Weights of a small transformer language model.
Size: 15 layers, width 640, 10 heads of 64 (5 for keys and values), MLP 2560 SiLU, vocabulary 33273, 110M parameters.
Architecture: rotary positions, no biases in attention or MLP.
Training: a variant of Muon for these matrices, 711M tokens, 10851 steps.
MLP neurons of a small language model. Each row is named by its layer, matrix (up: input weights) and neuron, and shows model dimensions 384-575. Each number is 500 + 25 x the weight over its row's rms, rounded and kept within 0 to 999. Numbers have three digits each.
After each neuron's rows, "fires after" lists the tokens most often just before its 100 highest values on Wikipedia text that the model never trained on; "fires in" lists the words (lower case) most often at its 100 highest values on Wikipedia text that the model never trained on.

L3.up1663:465489471470497460491536534479482511493558512479525466509537509485502532505526539507497509544502494481460487473534540503497470495503517499531491529521541489493507465519486491469541498458475484525453454443473543464446541513454485483475547477501493488458512509490521477490461519485492457512460486490491473493498494480500538551530509504446559454510468496523495456470522477470525554518460443532540519460504513471554511556544479504522497523483503477465455495532475480497483501496542485479503506515500565495498503506522545521500511514480519505561483485481540517533514514503482542521
fires after: ".", "\n", ",", " ("
fires in: "after", "in", "during", "upon", "due", "later"

L3.up1292:520468498487533536437510540513509514526534503512475481515499552472546513486518497460557541498548497519485526453527530486519507457510508480521500543514529508474498488482460502518471509504517487498488468512462523499469503467477514462472477485514551534484484537522470468482492516502494502504525497495501540485490528498522521520485501490510456527487496474500518505473452497556538507537482472515499494472508508484501504477507537488479486529487525443491435521518479457485479504484461538504550509525474515533521522509547476537521461477495516488518497451465527485492481484498444482504
fires after: " |", " (", ";", "\n", " $"
fires in: "don", "17", "16", "18", "12", "14"

L3.up1604:529486501536483482498497506452502511452491511503492464533493499490492469518482516448499533487514511496526510520503488503511471456454498483509538534526489455497509467521485476447487470468439499475475468518514515462493483463526484516488462534513538500475524562535486499507511495509502512497515467474483493486509501455498490487522500484502515533520565498532485520489490529464495486519488558535541517470515493527490459458538502545508509490517491540479540526494505477489491511491502526508508471509493466501496547498521501493465529507489507446499501529501507496518515502484468487497
fires after: " |", ";", " three"
fires in: "0", "years", "1", "m", "seasons", "year"

L3.up2163:477458503499474544517509471486461478480482510533479509493537470511472489493518481527521524494489529499504505472500464520502488521495488516469514497487532498508509519515482523492526469536505502468503482492509521440531499462532511467502530508509494532486577536510516497495494481520527554544541518467501493477507558511487484516486509487515493501502492496506515481532537496519475472490475487481501478462509479505506501506481520526514462479485503518462504528485523508524483497504517528486500526494522482464494485509497475500530526498511511496503461504529475477495502539519469507547
fires after: "\n", " (", " High", " the"
fires in: "1", "3", "role", "2", "assists", "4"

L3.up1837:520518451492521522470461457457510478512478519515430459482488493482489514543534533540436480482466495516515490512472534508525518478510531513474525478550485507482481499495493501513460543466453519478470491502509505502525484507495494534503495483453562491521515531506454505488498554487515447523507484451494485522521496514489471513501518519531536512465472495514544528515504444519504542502524475520534467483467519521521470490510514522505507462484499525541486486515514527469505475462489495540491492501509475442490476507502537499479527530493463511562497479514495477504475455525469506438
fires after: "\n", ".", " \"", " ("
fires in: "a", "the", "an"

L3.up107:544516434505495530460504527509479479507496514544503498471470500536469484497514515566526479489523503500505537479485527484470500513486477483471537533523497481483520469462523498520497507548492530498491487455515494497502501491492483519497518534512495486471497510501506490475506548483518498471505511506540529476476478487493480544523516504493509449498463551533516499512486520482501512504491492523435487521488463493544521503519492458486497465502503542532507487490537476508461535516475508482442551496466544445514499519565504516458503485469541494480495525516502478467522509486500523507
fires after: ".", "\n", ",", " He"
fires in: "from", "after", "he", "since", "in", "until"

L3.up1973:496517534488512479528480490490435497482509504530504499488509542528522459531526503478494507497499542483563513522516503504498527483536477509463555524545535506473508489501491503488441471468458497498486497495478592487472492507481547495483512512496496456464432459477510519509505536486523470524522518474468468512520506509532447484503521474519465491499524513512513479529495495516503534504497474519493515513491518462488499493522501542523568499505526530479482506519464499502482538469478504500509545507489463531539458476503523489551510527523497491506498464502531555486526519524505493488
fires after: ",", "==", "\n", "."
fires in: "she", "it", "he", "personal", "career"

L3.up950:453477458486528505513532489528515518497492513490465493510487529497519469458471520482514532496492503454513520506511515523513509501528484463470471470502548483486522522516480539542486514510493487532493493483457460532446516489464528519482521500523527478501509542513481466496451536519533505499508573491496484486510453521496478519516511521489505481499492525486568473499499452582488515503499492506512515543458502467498499514505486474486530502534513484528462534475448520496518490487492489502510518496498555513478486522466519515505469515500506513504515478504515476522493506534471452544
fires after: " |", " (", "\n", "–", " −"
fires in: "18", "24", "20", "10", "19", "13"

L3.up2310:474503566509522479535520509492469484532486494550515518524492536526448494467458552490488505529493469483477538536529506520516521483450489527474478514514511522478500499467470460491523520459480537500516477529487503467544473498545461451531540468555541477494512487520486518482482537483500489488493479487486508492507505505505508526474471510542496482534531497558505490509469497528542528508496500504503474510481499465493483479483497486530516476499461542507503502516496505550525531448491481545512517499490538526493473478503455516448537471490515514496519530512460482479502558472517491485
fires after: ".", ",", " (", "\n"
fires in: "there", "however", "where", "with", "by"

L3.up430:472483490565519513524441501501541567514491524503495477487508521462480516501487477477544521510493518492479520524475512481507483518487531501495475474524482455520498502474504515480504523532478459487525513497505541537507517502503494522516488492566497510478523475521504502549518499511503508533489470469489457493468484506477537471438500471459500516519480521494455529476508461501473455485459493520501486518559516499483519469512465508519535481478532504507512531477480510468448514453527500502530513481478501507449525477478541518466558503508511457507509498465521472536526426504526499498
fires after: ";", " |", " °"
fires in: "1", "7", "3", "c"

L3.up2383:510476497475505468469513459514463522540515465527489457474511469518463531502528470506473521471466532486505468505501532494531481496476499492498517482470492508462506445499483449503516518461462517546493496523521569517546502485527452514558468506532501509503509447504520478464490524508519493506464498478551482521480518521508516480481481528559492501474491468525484507511499557480497469509493505496435502443500510498532484507485519498509515485525511497532513468499475479467509518461539502524527531498520494520481489429506534547525525502493537456505489499496565490485477476533549481497
fires after: ",", " and", "\n", " (", " \"", "-"
fires in: "in", "of", "at"